{"num_attention_heads": 6, "norm_place": "pre", "norm_eps": 1e-06, "qk_norm": false, "decay_shape": "sqrt", "final_lr_fraction": 0.0, "train_tokens": 471700000, "dataset": "wikipedia_en"}
MLP neurons of a small language model. Each row is named by its layer, matrix (gate and up: input weights; down: output weights) and neuron, and shows model dimensions 32-287. Each number is 128 + 24 x the weight over its row's rms, rounded and kept within 0 to 255. Numbers have three digits each. A neuron's up and down rows have the sign that makes its largest values positive.
After each neuron's rows, "fires on" lists the tokens most often at its 100 highest values on Wikipedia text that the model never trained on.

L3.gate414:151146141097161146166126172128126151129167139113125076074104120127137121117178115139162119136128068158146158140148115112084110175101166123181146142121091098118088138111099152146149153167148119165129125108142148147119124130105100093142089108145137161109134104130139134123175116086114139115144139168136139140129091134106127140140110115147154138083154112095163170180132137138148122137128101109142140120129088131127139177107134118114124165104091171128139145127134127082133136107139124147114124133145131101136110096170128104120106152096118102109165090108114153163141164154136130144105106149106090114157190144136096145087113167118156133150136171161196136121118134143150113163095132128102132116155139161160164140166111098112105156149150135110129151136124135150125117092094132
L3.up414:140153114170113140086126190135120117095138119111144091138195127142107164140130111153122116133129131172173112123125164133107149113090143147143142146127130125124063074130144117115117108125155151192109122139140174106150124142141086109131113126141146133077116127160146130165138142100135070115099134145131105147160108133158100138150161115162164149150134171138176109122112123138105143106120091115114153099130172122076124112094106133114142135152093160079120171142128158109139098149147099121124134126132135149152134143174133179137155139120100140142091179113118116094163096101128142130137083144145135137137124141163136131096138113115155089087136152115147101110159136105140135155131161143152161107188146100106137101122147160159096122158142074131099147123107096130150153112121120
L3.down414:147144127137125114117120151078119144111172118126094141139085117142087156117067126147092147135130125128129108132134131105118163117151120158139095160127176079065161157148132129117109159158119070131100145125143165122108127154109104141138116142142118136132129138122113167116140114155094130113125109146125122094105093137127114124147130086155139130153156145147127116109155087099136121121140118114140108165129123121096099134130132110106109194129123094131133102111085137133110131076157128165147151111121066183117094103107129104151138129148117162108123145129095131143134106164101130108132115124131130123132169147078165115131112124114099115115148142135124165136085128157152124132115119081153095112111144145152123152105103155142147088132088110155135124178059124155151155113132132
fires on: " that", "ash", "if", "w", "ask"

L5.gate755:173171088146145121127174115135112143085104102132143135119120115133127094124139102181089154183097073106127124124110173134108101140144164142159119119067119146099153163139142061159104119175151128144088146152086109130099184156118131142177111149135107101134134136101130150126115135159164165106151132118099120107152067100159104085121150161134130129135139107110123114103159114108115133134101163135131130136131141117153113142106161145155076123168130105115153102126104144133106107145115108125132129122104154143123142126098181167141164123097109122102137132064144124133091113105101115112113138130144150128180128102159129132118138123124148140135125138117139115162109147134134146124135136147134088138125061164149165166103125138138121097141130116139104137116141172147113142080157144
L5.up755:166143126157115098096187151124135129105152126121127119125125125120127130133132105106111159169143164116116093121132148135114114146144120130145089150111124126127157102126141129160104104135153151125166185131115099151130142130176142099134120149164087128092092132106113114186125117116139137095131155121173118114119105120187149130179107149087100115150159092086103123086129132114145085116105126119142136132133133130134150135128104098141149120145143119121102104124110152106083128096114126135097142158096100151157109158111169117124121145160099110117114099111140091177138134135057107181114134211105125148113152115123144157134148152130158140121166184118141126135073177147175095130116106110101117130137150144140127143131132103148119140152104110124168135142154148127161127126112130
L5.down755:134111143119132095134115167127125086167140136149145148079121134139130149105093111110164080152202089114174123131116133111129172118161098131124128106158145137155113143133136093128153127094136133135124138099121128083127104135124102122097095096115111123078136179121136120208149120121118092127141077136147113142127135153122107133116144168140120109075105148154097139185111163162105105148133111155076085105130143151131158145160129138133139117118124109133114118168142140119135128114155163114133142111133084152129139117138103122086131143146172130095108103109107147122123133102126138105097130123108091163054119124107101133164099158129141168150182185108136128065099108111103135153139102118135117134144186116140133111087171135144107137107155114173137084086182108158123130142149136
fires on: ",", "-", ":", "/", " of"

L3.gate1004:112135156140169088106153126169124176080126101110126142152154136123151170167147121108139062128185132158157165164116146129152084132150148110101107118161122135145128124139107155150135100153123160084113115071130153147152114155091144136125130128148145140136180093161130174121124127143122112155119110128103092140124156120119136136144062113132137138117119092142118159092121140129134126158152130104159117097153108161146138114119138139129127174114102140168094124141081172156096148096130123097128144125135126141124117123127077151104137118157140144142178121142168119141147103123125192134106115091139111097170116120119109132117114118110134120101110128139105141117128152163137113116120175111171161124115139125152154149120140141133142133122109170144144104149120147073118092127102106
L3.up1004:110149151136115133157123134083150132109151089119174136121144090090142121127134131139111153153151121124124138110125158173100141097120122128102095125145051131153102159128122110142165139070158127102109164179136151177105132192173141116111151134120142138120113115117165163142113139129147071132141130156121111092111155111142099100146131137168153118144146120123143113123112130114157126137114145170123119166169115141135129102107157155149131160154113127176092167127122095113155137127120174147094106139136146145122160129124181134165124147088143132166115092078110182136137158115101143107147164119113130146111145151140158113137097159141135148126109112132141116099130096124123121131123086149108119132107130135113142132138097134122123125168144182146148133146109165077105156113120154
L3.down1004:125139151173083184109121109152125116107165115115143161085096119121097123112138133154114119099126148117088142119087158130118094086131133095125127147172107141185164129063128089120102152126134128110129179141167096158095158089148127154091115138091142139129072169103129131124128131129143147095102179138118149162152058144172151113127156155102136177145115142129187108142119133093128096141105154135131133139146119128138143107131132117123116100167142114112086116114077071143190122122159134134118117110179129099132127128141107151126145111119125112162145141137167166162115122138093110097131124116129113132149133118163157160142104113096127132124174107128166121083093121141094126157142143147107110123117169115069115157136142106140134105151097115126132123118116150140134150122130139
fires on: "am", "ab", "ime", "ed", "lect", "able"

L3.gate713:099103146105170139101183087145098122104116116132122095074090130127146149096152144131130108131117126119138141168124156140109153122154105139101168130120126093097112125089123146136146172133099124127145151118114107146109087117121118070129117130167093116101127124123144168145091155152142071063130126089122091136119174137106111127147105104110108083123127119080096176112111102150131129138120107161142118147115115082125149111132107119109121129106126147136117097118123093095140166166105148115122113104132171121141101100132173146136120119121131147168117131142155171110146132130111187135165145127122193164141160120110093134110110134112138119141141097122176114161121087156102119124126115142100075054148138123090143177092158128132111139178085122121103152080104117153135151144140086
L3.up713:102110128131130148159145142114092089090157142160150108124119112123127125083154155115073111129111084091131122115154113099153155118111119157111113105111127087127119093163125145120156159088112117160134202132118131134146127139147139124155109139119133100165108110149146139127128138131141141120134137097114137131175143098144119141125130120114081155157160093126144111144123104082111107158127133116100161158116141108174111136081148153091141097123121141092181144109131077129131136129110110132128102084166166112153137123092112125153128119146148133159145135117107139140128100122129182112126131118147140124137159113135170130139096192124145173151125115126120136152148104138177174129129127158169096065097140150138144136068075137124079141146125140118133132130100131146099118147099131
L3.down713:082124136161114154169133119135089157114105121137097133132110150087110124104106105126130126093155155131162093142099086116092127110108143164116116105097154111104141131094151093157117127146122102118169141162139154132113157114130161139115188080088118140137109160175138099134115132133105121138131149119147101131123122162181113145101115141107114109111152101123115126188127141115128118172102141091166127106112128149141144146131123125143136125191144117112119142119148132138113105184126182110104142133142166137105124109122116120163102106135139163139095135084120167125122085109085131136172182140185148158160166137117164131132116119134095141139141114136136105111116106170137137114126099140135113095125091114166115140114096141161128119147127150091119105126159137130153110120102120
fires on: "all", "m", "ail", "am", " List", "over"

L3.gate250:120132146124164172104136096115142120104110123106155153135071108159144142151138154123160084159108106079128155158162138115125127142124107061166128113120127113134127120093100154104154111120134164092176115119112100159098149160097120150139099137139184120169162139123137153115115135105158166111150122115164141145115173121117147131153135171149164098064139090106111161141098157117125114142135121113139148127139122081124142107071124136120102132100102148132123112113136071147146148154164141130126098131111135136093145115112114188111164129157108160087158110148130128107138139129110118095139134127102148153130116114102120129132088148154143128115101100113149108125133117153143126092137092099147119133149173144128133129145135123191137125150100121116158136137167149160107141122107151
L3.up250:103123200146139102095101106126119120106119177130155098118117108169090135161116108153112181105100141112142143140148100072131124135135142084134139119118115106104106096117152122119124160145149119127168135145098066127153082130153112140153153138143124129132128130109109173120134124122147102160178111111118130147184123117151129186208158160115133134100138103123135149139152145116115117129144148115109108103109167109115126099149116133106120126148123156152140157106118131076150160152114148169124099126186137123114129111110140127127132111164109145136129153145110110111143147135126125159111108102106163122090125106113131155127084082129123109159100123131127164095117157152153159113112110116204124146129110130106143130090145133140139155120126118111121119117144148156127111128145074
L3.down250:112119160131120132148112086110107143149103113128128125123124094112179136128139115154124158148097177121133122120113115119161114099080195148080122175147091156140133147118102119117110124167121158125194135133177145113136115140159099126122111121066151161147134155120124135117104139103119141113137112145140130161128119116111142140151109121117133138147137151123145173122130192115135092133132144128116128099104137128148099116089095096130136115104127129086132129110112131117152095151143120179143147118127141102122128098180127133101125119112131145116134159090151121140096140120116119111154184100101119141101147144170133069132134143115123134155107136093130156103133139143104151113108065140138082125129116105142114127122115105149141211159114102138119098121144087139117107106151111
fires on: "ail", "t", "e", "all", "ame", "ument"

L3.gate1357:124118122110104139103153132123125100101111163121136107117116105146146161120168136136140166124143157105076133117131113139125152113134155134110153128098110130100156133166174091168138144111112113086134089162125111146152124177158135118114127124133115142153093147084107126118123108165102108130100140106134099171163140141134187126097153122118168142091140107138145110115141120147083143125093146168132122156131131097148144140097127149116131168137173133132120117131158108110120101139119120092099126178164097099162123115124113163131133145099080145119085120148182152145117094120204174119125140110110122100083110135124142135116104122150118140120108111101153088179130120112080149156161114119059124147129071131178129146109087104097122114132124142119112158129160116125145095160111141
L3.up1357:119092105149115133135136094131128159120146104125110122110159131101106138082107164062108162128135110139125083155106128074134107099138125161137147159160071152099146116107154138122083144141133140125118162148094150150151133100133113131108125086180148104133114141128105138176153187147098155144118174126126065118124126107130142123137082122140135138123148105118156144108128109100137116123117136118128138153113150102104099156123160140106117160114116100078104144122124085131122150136181110141135146125123117107140179141121138164156150100121128138098136089104107141091175172093062133151140116153071156138162130073084164135059106160140136155106140118094126151133132059135081082119137147117122146132110124138141114131154129134067145136099119143111153140124093110136164091111149106
L3.down1357:171140159116103130154137099094128115123150130152132160102121139104151138112089148136139122132173114129111100169109113138164116121145122147125137094133128137078151103121149129130096124109115124119151118111127125139158154084123161151099137186121111082129082147144093152137118113118141148164105141140117093141154152116139179150160153136097181105137171173118144139144111164080138076134158133110114109120132147162098128179142089142106108132125152141114156110116157143148116098127121139139098081110144099117118140138185166134107133114125134141167095094098124149123117109162113081174164100149095098083138082129093088103129160118151109167136124137091115085095125140159116120101090095121127171184163094133102099106085169116144140124139126074111112147137152110094136126111132155
fires on: "ch", "er"

L3.gate1273:097048165146166109124122113110148126091110094093152137144081106155111124116133188140136125128171144080124178138132114126144133136150073108117124139104158166091112174117110102092102118086114081147130116152181134092129113117153128135125131134177072164120107136113117136115099112070140122134137128171123130093097150096121160124095096163170121143144130149131136151170088152146126172138094094145125107130116123135149113108108135134151164098101132143118155154153160135160123070150105129137107151141125104101112108130145139092141158173129149128151136105140110114124135171126179143143133116165143128114132171121099143119125145132148133122153129078135118098116142136140155136110149129144101114097135130148132105152163111110135166102156140123115131145137146110119105085134126124
L3.up1273:134138102152141130099151127124111121121132141130115108136130102125073142130123155127089109158128143109088121167082140121102104106101102109126183164127128161117116119115139158157101111118097135152140139126148112133137109114105107090145116141169127149132124112132091185119146141148125124106116115118123097108163119143125132137103099131131103121128125146115088145130098136116133106087140155109091113149168153100091138130148126119153148145188067136156126116110125126146124128099134110142127177147130116121151162156125133077158145131122136127160117140087106084166080124153096120126161109161096170112156145121132137094153149158079109092117125048136161091154162142086099104122101144128155153120148145158132146138144115147150149100096196152122134069101114121139118136120154085
L3.down1273:115130160124107144113115129087143118130143102163130133117154126108115102104123130133109136104119097164095119144123145139104134119129143117165136182140115112149129117107113163162137141175183087155148072138082088089124125122119101186191139104148146156115140130134131141120135120178148161123121079146149116154144130130164141109145136119124111162120113119143123112100117155117152098147158107131119108128141170088151112139147152086140113163109103162140157104108156134116130138091151110160111113110153117145127157136114124134153122109113131146138105141138151143097150071123155107138129136107157102129107086124095171117161147175121129147122160159158104129147149168083101140163130141123179153135105164136137070158071124124142132117115143119130138120155168119124117124130127141
fires on: "a", "ations", "es", "ures", "o"

L5.gate481:149160111116141122118140102134080155143138141153136116150114107127123086163193092154143130102143112117090116118102169120131108168155146104151184121102130104114096109119108138106086081133102113167093120164090131107159081146094133119140132107125113150130123084097139107129125102120115087106154116116120134134135149063145126140165074087127075128104153166114129129149111106114096120153162138095120139182136090138110132126115100111144062124144143168122148080102154153156144111166105111102112130194161114145127132154115106112154124128137119145127151132127127130089145073154112104105089111115176122142114146121126123166144154140120178138177140109174097131094102113167124159142131104057149157139128138132099159141122139166141128135132180145087131132136182159103142139139145124
L5.up481:162146099140158125117139111169145118156133141144125139169112153092095116140094098114103184100154142120096112098113154125157082127085112098165064146119142114140131127143117125107117128124113109093130120186122138138114135129142161139112145105137164137166126098136150131133110129101106094094100116095180170100164159106124118133143106109157107141139135155111133085129117121154150124144131123100120179159147125151120125166095101092154075118136120100117167132129129122141139104155140108091115170182142153139128157153145133160138140092126098125123119138135155161117091114089166113097087141150165112091126119155122131163098122137128113140127126122105096104149082112136102111091148146096150116120152125162152156129143101084124157121096135154099143140141172111097141125112127086
L5.down481:133122147129119119087147127113088147131114122111134092164114119119106134159147140130118124080122094151133109143130160151110145129145137129104136112121123112145108104114103144130143123136117111125115145124125135137113124136123122123147115124109113122128122146120119116146118104136144099146124088119137101120133146112117128171083116127130118127154108063167116088127149131126125000139147131183134160129121080139124117147102093100111117113108127108142148116111091137135151113166115153164118107147157112164112128115149105134149131123158143115155134139130143116092132114127120117111060159111109125142133120141119092139130156172110131128149143157136117135109129154115111112119127116116195137152107110131110161139102168112119150165149118122128118120104255136137120092138137104
fires on: "-", ".\n\n", " |", ":"

L3.gate436:115122081150124141173096116135107136164160096130131089105101116136112157142139110129152131141096140129119172137129154122179115114104131151138105093149104158115149119131150131145104133105142109136150128115116151131185175150136103118085106123125116153094126135133111129112103149111112150176123141139105134092108122138147144178160093155132166145125127075134094086146121091175111114111122130150142179124109164092121123162116103141149148120117128147076122146102162151121144165110132126146103176108118119149112167147123164120115097112117118133097135098128133129128132171101167158094117108085071117162144163132161193163108076124164108133136128139082130097137137079144098147136125145122120116139116104126112113112140138101144139122147121122115135122122127082087073087068075186
L3.up436:129123124159106103150129170134124102155106136143142132128146150165106108099161159146101071139143117150105113135161161151144094129106066114121160112126130136189131115103165117117150138107108099138160128138142110114126137087142127120105159123135104110100165137126129099129103158130144132115110135099110150103106150109125143160136120152203167111090128123127139159115125106118104121144097105145116095130158185159125126156120141138142150100099139104106092143150101179124135160116134105113104095176119122142167161117126137127126140144132093143115126118120132151110136147119109155119129092099130104111210106109125122129130162142113147130122145122137163120103133120154115121134135140172133133086144149131079117164145169125134159131120121138158123094150050101118077085133127146
L3.down436:156149097133070068156093146148119114078137114140125115119126100139118132146116162127152088127129093137152119123106137127124120103132141187111155117184098127149136120129154111148132093129133099104129108115191128131171109114136145133093113136149080117103149171139142134104106096148121131111141073147128120106128151101123077131116090130093160154151133119178129172164136117154126061135138133147108089171130125150100128143107173109119105153116128129141119128090116142131100145104155140124140084112146131153171152136165113160114127143123125066130131110132130193131165143092142139138150126139105106145193121120139121115113159099144138140110145117127113126134126121113141082145098103125156135121096129133156088157123208107134117132163118129162091091111075080150121096099118149
fires on: "er", "ack", "y", "ad", "ue", "ower"

L3.gate780:151150139132142091171132106128145146121128166139141122119108164151145121143136092141136117149107159152096151118102109135128115093162117123140095126117170125136158180106108130115114128121108105149142127131177142113132129100141127154148119166046097166130128103114096139143096157113122119165118157145134126068099106163135137108118139142112143132141080149133104157120134088104112149064121133151160115092136131155139125142138137149148122158087157125100125160127141126113129132142104144139107094126138130109131120118121161109144131135097153136122107135170156159102149130103119130115110155149135181118138179137142127100182095115146144135134101139113109148119118127111112153077141129138134146108095132104125079156113123161117130111117127191144076122135158123098111127144175114
L3.up780:118180127116142124080150152136101164104092158109153115132149157100099173140156113138126144095134141139131121138074138109148152121133133136135123141143131157114186127175142128120140119144109112120116129097108131146150160131079128091088164120117138155130152165101108110147131080143142119173112105150158169137130109110105095160130127100109141180128055101111086157133102081158156095106163130171155108097152131155136142067134111102153086123118121136127122151167166139167139149122094116122139106117116100107147157142137102108097117142162110187139139116148172154128124116122113147138099165124127155090183146115111136155149110110127140174112159121146095128123117149086103132105152131152156176146161127136093070136101130147118131111138102129139141098132098105113129150167153141
L3.down780:125131103144135142109128139095105125112110113108119086055125122053120093143095110134133119113152092133121110175129161122167114136132147098143122157154110121133105114108073101132163090100162127138115090085071135130141136140137130178139161143167140172140143110184137112112118146111038139156125116141107092138127134060139123155120103099119133133178134127125147155071118134111125079146168139117153154101146118196186110155152120153121122106143108169149139134127138138147150131127120149160150138123126099108185145155142121131163125120122130113117154135114123175156146103102149117166156115162125125133106124110107184104130130129110143098116148091139147134133104137132161142123132087120098075156125161149108087115104149123149109160130119123154113149096153120131100115142111112
fires on: "a", "c", "e", "ec", "es", "ish"

L3.gate504:142139099122124129142157137124059141150129107138120137085132114134136153133128122142187170124083181124114143103152135120095152126122096115105131137128136092139108167080106164136101147111132119160111103143124155133101156140147123083117137183157119099149113141173168091126088086113100119094170144125093119141101129171126125124128102129155154160152122131123129098164139154089113128122115122094142130120134155133140139109127124150113091081067114167117138113131166117104133141135153168154140127189162107114089098143115152095118101144123085152134122114150129131114125160159153153102127162125165132161149121140142121088112133147092145159135090117104152136120096136111141109127143094112100087120142097148134112122135115118133160179162120089162115180160099120159087130188137097
L3.up504:125098108140102167132130121128173140138111146134134129135122101139135111118132107098158111120089095163161135101137100094184140144107173129102142164133159137124162182114109129123165138118115148108142144149108114134139162159145141106118153157117121119149127073129111138144124150155181135092171146127125129098157157137120098152135097105120144080109103118195131090151135132144170143142135125079151093115148142099080089115139128132147128169131130130103128147117127119150149113130121095115117111095139145113149141133146158141154145106136150106181137120173135130107149103157155123076128111133085145115148139127118139118088128111115149127151144123103155143131137150149138092172117069152135167133137118160097124085136144103169093074108095091156106145124141135127143167197146144
L3.down504:150119079153162141145145132174123151146156150177132123136083113127099090144156134107135176134160114095121124150143137129149130127112157161105162123115130145113159154107106102169135135083121115136114155111135110107085162093130082116142111137099076153115137084114121139134147094097154066137144145106105123101123129118104119142126077098110130146130115110150136121125140107123096106151122114099140142080130118131127083098114110123120137147128144164102121133136150082118150102133134178134149104115071098133132120136163154096136150112139170138104136146137131125139118093123126129124139188117111142129122096087087136123113119112130119112114120085158119139148105153146115118122127129116112123108148107161116132159118180112143142138135132082133078139146188069101130155131169094
fires on: " as", " in", "born", " an", " |", " a"

L3.gate963:114131155169141145158122161135108127116134122142126141176136131135146156127135118100140112167157140105102126150109144119121143146117169081132157131103125110142138129164143131105124124143129191117091170137090099129106149118164092116152169159104150111156136086110115160155134127088122146113172163131155081142187118102147118120100174120094144128165171134110088086145114114122136124112207141118110149051120105116131186140125143112102147109141109097124125097117091150111145111123116134093125109165151146156145164110145112057112093133151118144113137139160127131135152116139081131109135110151125083118132159126164122112103136140121120120093115121122118102127106109133100117127152147093127172134152105132146089131158159114120104124093158138109180127084129128143162141103107146
L3.up963:143097132168145110157140115118167151086123135083115096131143165136120150137095140114185100173124089120090131138130101129131099114188116115153170171097113131116129129113133128118137152126115143087117139120125116151134123161129175164197157131122119141128076112172144105105132158162117132140095111113174072145128120114132113164131113151107146121092146111151099129168143174103119120146138124109171106139165137094116144139137166134106105192163122100102113121156127107111154094118141128132129091161150128142140136114137143133129105137133101151125141110133110149113129165110103160145109127114118169144110148148114167169100146132080127165088118111123116119147137115158140137105152141103114182169089129107120109122153102147169089126099151169132181151099161067135125142117170127
L3.down963:127081150171117119141095150128209135131140122155112133137113147121116109130120116133148063090133112149154134081122135076110112146166098150177162127111152125140125139132148150132125108134077109075124112153110173138176089103118146096135092099139120177101096148123103160082114121135121066093161125133104145156130126130121132131137107154119141172147177129143092113133136172124125042079154136098165162105124134151150138092136130148127163115183134089090173123116157143157115106109119106142114110130113147143139165123107126115147090150101101145112123110138148164100152132098104122123154130116138138087140114155097093111092107155133153141109113128136118134095168123148137102137138091148131129144110085133135127166082119109137103141105136120122136158154131121125142102100110103
fires on: "re", "and", "er", "e", "at"

L3.gate1073:098128112144116147122169135102110119173141130110137125114139117050124164141148122179105098152110139100158100106115113112126104150132111121144161109180146113135110122094102096191132159144137129137133123075133131148127136113128144163132148133128123152179141111170140118135122121112102137127118139107169123159108119138120129141111135128132135173126150146124147139096113132150136137124099122169131123131142097100117156151125090168128113115108115105163112086087154158162111186121145139132179145137122096132168105156131113119131185129085126120109118120161160144171129190136142121154135110124106138104142118149138190117062130160155106146155111152061141104104141096100095147101133138126074095115160112115099103186115140105127101145152117093145107147143131158126135139146139133
L3.up1073:097083170122050148104158140145137127109133127111104109115146136178142151110122182134114105151160116128155130103135074147147129109097149092135148116108113128169082157151109114138112176146121171131089096112163098129151145135137140122127109138146151131117142120105133130135136138123113129147159164110131126140156133125147091102095129119170133140122141119140158113113130123125182151174129141135136149092155143163136103159145050182101134111122161153122140109116118147134173190138132140165132119146124112151131150158131138092113129107081115133105152155132139120157134163131108125124074098146126148106120148146126148115127124141114149123142114141095154124146102086106126092141118116168126132196177136142129103175131151102159155146141090128103087128133119183111127083138160140
L3.down1073:147079153116115118126145098155113156098135137124131173108107094193143117082103160149093097142202141128109149118122110146120138148192146109159152124106104113091151108124154123128118120145117127093136100123138126178154106171123110074088126162078128117159100118117165134131129103140129126149097088135153083093126139157126129123136130160105135105146126156140138099160065121120146097131182140140106146136105139128168104106147141132127117071108127112088147104123132106095096129115137108131108098121140148176112116094142108090120160142115156124118123132142142146143131115170104135163144126141150176159119160142143161152147089081163119137078110139078129122121126159088152185142142132111171166116137108095128123124149152139124137149170158094102121119078156130139144122091139166
fires on: "us", ":", "re", " Her", "er"

L3.gate697:176143131154121099153133097085107126103095142113155162151122168126147141108117109090101112136157180118123123112169109086064124171119094115103113133130151134122159130145148138131134129160089137130125129083137141160159175121117108113120130122155120103130135083144157114149118128138106143120134099087138113088182113144127150126145081139127139098172139093115170135125155105051138127141164143135167133104127144112129141146172096129107146107111106164097121145092081165151134123138139182084138160090153124140144153151145154088090147111100105114160129113149102135159157163120172104082156097142137110112157152139127086053133125115098123114110122135148115130123113091115153123102174140116119142097153143137140146117113149126105112105130137132116132140124116115127147141123130200
L3.up697:201117162107094112131101153126077135098158111113153187126091174174148160125099137091108132130118171148126161120143124098121143110168089141123133165146145166117146149169132141132128118152141102152144129158131136121105133173132077095126122108130142108122118066140116088130158070110102114098169148138108109100156122157129128125143095114130129127174123114118131099164200095080121130155141117115091108125156132160083114158123090100138086174136096137132096134125123123161111108121131155125113134150133148098130112108117169082161124121090138107152117150173118102107124129138180089125157124124095137109102119148140091113109161138122095135129111117139139116153132130069171131131115094092102145073126130163143139140145119173118128122121109100147086163122132147099123134109150143
L3.down697:155124154137113149137068116105097103150145149069113150113095150173113137104088143096121160095087118153109118130110108129123165091176145143107095143170127156133166135147110138125110156150149107149141116095130138167146144128135168101097136109138105116170128105123112104135111118114059089102108126135123103132133157124109125138140132136146123138111140130156119140158127167160105109157154157159117124055152095150090137143099096134184115172140140136115110188075216120168131153170159111158110118106133094206096094162138125100122114144184144136131129196116118139111121089117158092139137108131127125123136096120160142117129152173144140124115136112140118108107101093086121142148107152133084158149125102156145123081124133161128129113090122116135120149100118124133089128152148131
fires on: " a", " an", "\n", "==\n", " ===\n"

L5.gate83:152127109139141125126152150114146136142112088102144169174141173110164161187155146110116144076071139131129108133099137130123085143125172141106114164115105163116167166114140145157115069135149167145104144159107108147103077143131123122143143136140102142119113161130137144121126111159112132148117173147118125089110127163118138115136128155108146093100129095109147146125154141135117126144115120087100142140115123111166141118121127136156138160112158136146081119092152129147109118111123134075123058101142102095093133177128166070110123108110090119120102114164143148117127122165141138142137108089104101120156084103118144130141198084130135189131124154208102136106128136109144148101118101123112134126137141106160133198123104113127127143141121142142127120120165092159136136078142171
L5.up83:156134137128150163135129149155143140145129160159153137163125172139161132098113118127092155095123104148146115119119118141125167155128142126094118130133149142141111106143170111157113120110110103110138154116160102129092147131147116154155119124123117099126125103122078117123154159165153172113104153109109105069107088124123120114072151162135161120159107141148120116156132092099103139112121122159148155151111115129130147096133117133151111102126118143144148122130100148155102102124164136155148126138105167112193121159132122121135119166123129133148127066159135169125139112108132152098117139147131091147131143090115117146129137115153097092112131125160156147122133127119143094120103136080172100142129146118157176152085087141162139117148130124089141097142135101105121167151133166
L5.down83:153114141138143152108100139148144140133094108142084161136150098115128145137076112117126129108125102145156096109104105147089126120152119163125119074109146148152128135132101140131140126108110097142141133119144169085103224140127144164111106173180116099119180102081090151142151144129135145120139184143127118124117177147120126176085151122143134134154138116140126082140148098160115073122093088112148156161146112139121138079103098170143141122144103116130102098137121133163097134131161110133131162151121138108137085128119140121081097134126137131114151074126143135142103112099151130103086121150093073163127133077176139117153120143173080128114148148147114166141112129081147106115092133132135129123110126123113129171122112116141103142116086089119147143150181139116146121095137162
fires on: " a", " is", " \"", " more", " so"

L5.gate119:083179139133120094149127120116146140130107114150103143128148141143107093123115075094126139136101148128146160127078118100174116125132093142103114156142119147123088144149076138123135132133128128113100122140081117132146147097148121122136135141110078092136128090111124169106166105111178131142147138085152116085133086119081128117137149106118143124116132089147123136088133161145113109124113134135147136063089145111087148138121151135110125133135099109103120134090106150110118113129085096107160120138162120116102153121131148116090122149133151094106102130146128123109101123093182147141095139127115137103080134127130114201124124122123163154118119157133124111057126107172134153151102099125113137087104146171103102115104119131164116166155139166178115148096103157178140158105127141
L5.up119:116120131114120101146109114134124112139161106161132134135133156139123116119116118131111116117126159129127158108074130143120155122119129119135078091151143115110160150156111182137120132161183119145114121141067124163147135121120138133083108149118116138144115106074077147152106132186116136095128121109147141126152154132162136128139185094116090154122114142135068140110114094145136129102152153101108170137116134137105137098105116146114141119121137109099136145105111156127118114134101150170132114150137138157144123108170109085114150133128098111080110079211119143093131156094118116174110138135136162149121143148125078136167168153115118107100166173143076147119111097153118132149128133126111119109125172157170095136069134130157143154149155128178111141105130193117125106152115127
L5.down119:086116104129125096151094137118120138105151137156117137147142160165068147135141125123097116129146135117167129125118150104167162145122157081106092127120172113125140158137131142141128147162148132183094100126090157135134138101099141145112095128111112151163130108138101133158103101138128105142122122097169119120171081114114097085162190113133121102152132110130090106127139124156101134190137129075100149109107141138128157101108122071110149140123148098151170147154130104107093155120122186108107138133167115116124142170167140147134099145100141105075084121138125178084112121150134136142137093136138154094177101158152134145132128091164109175128140136126102130112125146137137148128126152137100138128124136128155099155137154113115098159191151151145113151142149144104093146173137128
fires on: " rec", " disc", " conc", "c", " cor"

L3.gate180:135132109122090131165141133116130110108140075128158145084115153095139118109119167138152133072116117121127133106100150128144120107149100101131134125169143125140140162119129111088131115134150150122163123086114110173106163132130154119121110125145122143127143161108117091135138099143128116105104155121168115132142122147136155128132124110122104120144111129167102155118155144140109116101124092147142147131128109116109136092150103117171128161132150176116114112111120112172119126104139106136113128147162119113167130118134159157168084119093148152141137167187131073164159134137128110102143144155147138117108091134100138086142115138134111151169133151152144111115139092130140152121103142115097139112170128130070136126126095158123139123164171104135084114123156117169151155166102156
L3.up180:138145106106149118143144119114125133138118145132148160137114143140156172101127171150139131110103120168112095095167111115119151122153103123124120082091141145169136116098143099089149122133143141134154125167133123133126175133140160123124169103173117112134130164136120113103163140105118110089108175104141135149191131148111144148158096105104114103144113111172107135116177200144091119164134094132120136104113125145131106126137153107132118163132150186118144149112116137185147103123163153157170131111123129084135156151105145103143166069121139135114130136181165135135183114116129150141151136153144150093131125128146150116164130112121130153104124094112151141166103101135078087131076100097118146133138142131116102129157118114140115134139140098112101081078153092157158144090114172
L3.down180:192163073123155111122121138098144114135182130140144135104153161163162137111148136145120116117113115122135101126099123101114134127196099146128138128116115135159152130131146175147114132136127122114143172101144126129114155146128106129141126103166165109125127148123096131135202132167136104134126130088125104094125094157112157123129081094101131164153129090135126132149155166147127013157125105105131116101141119164143085123106093106140135152140168150081134148115135135151143132148148099162127157111141144131119087125155131138119086107123217154110128140156146127125159132137101122132105146128105145088105134135155103106143111105147119144175111127126120142137145146099129143106142118119127145127130145158102117111140113139152140139149138107097103113099224098111131174099128136
fires on: " a", "),", " =\n\n", " an", " was", " is"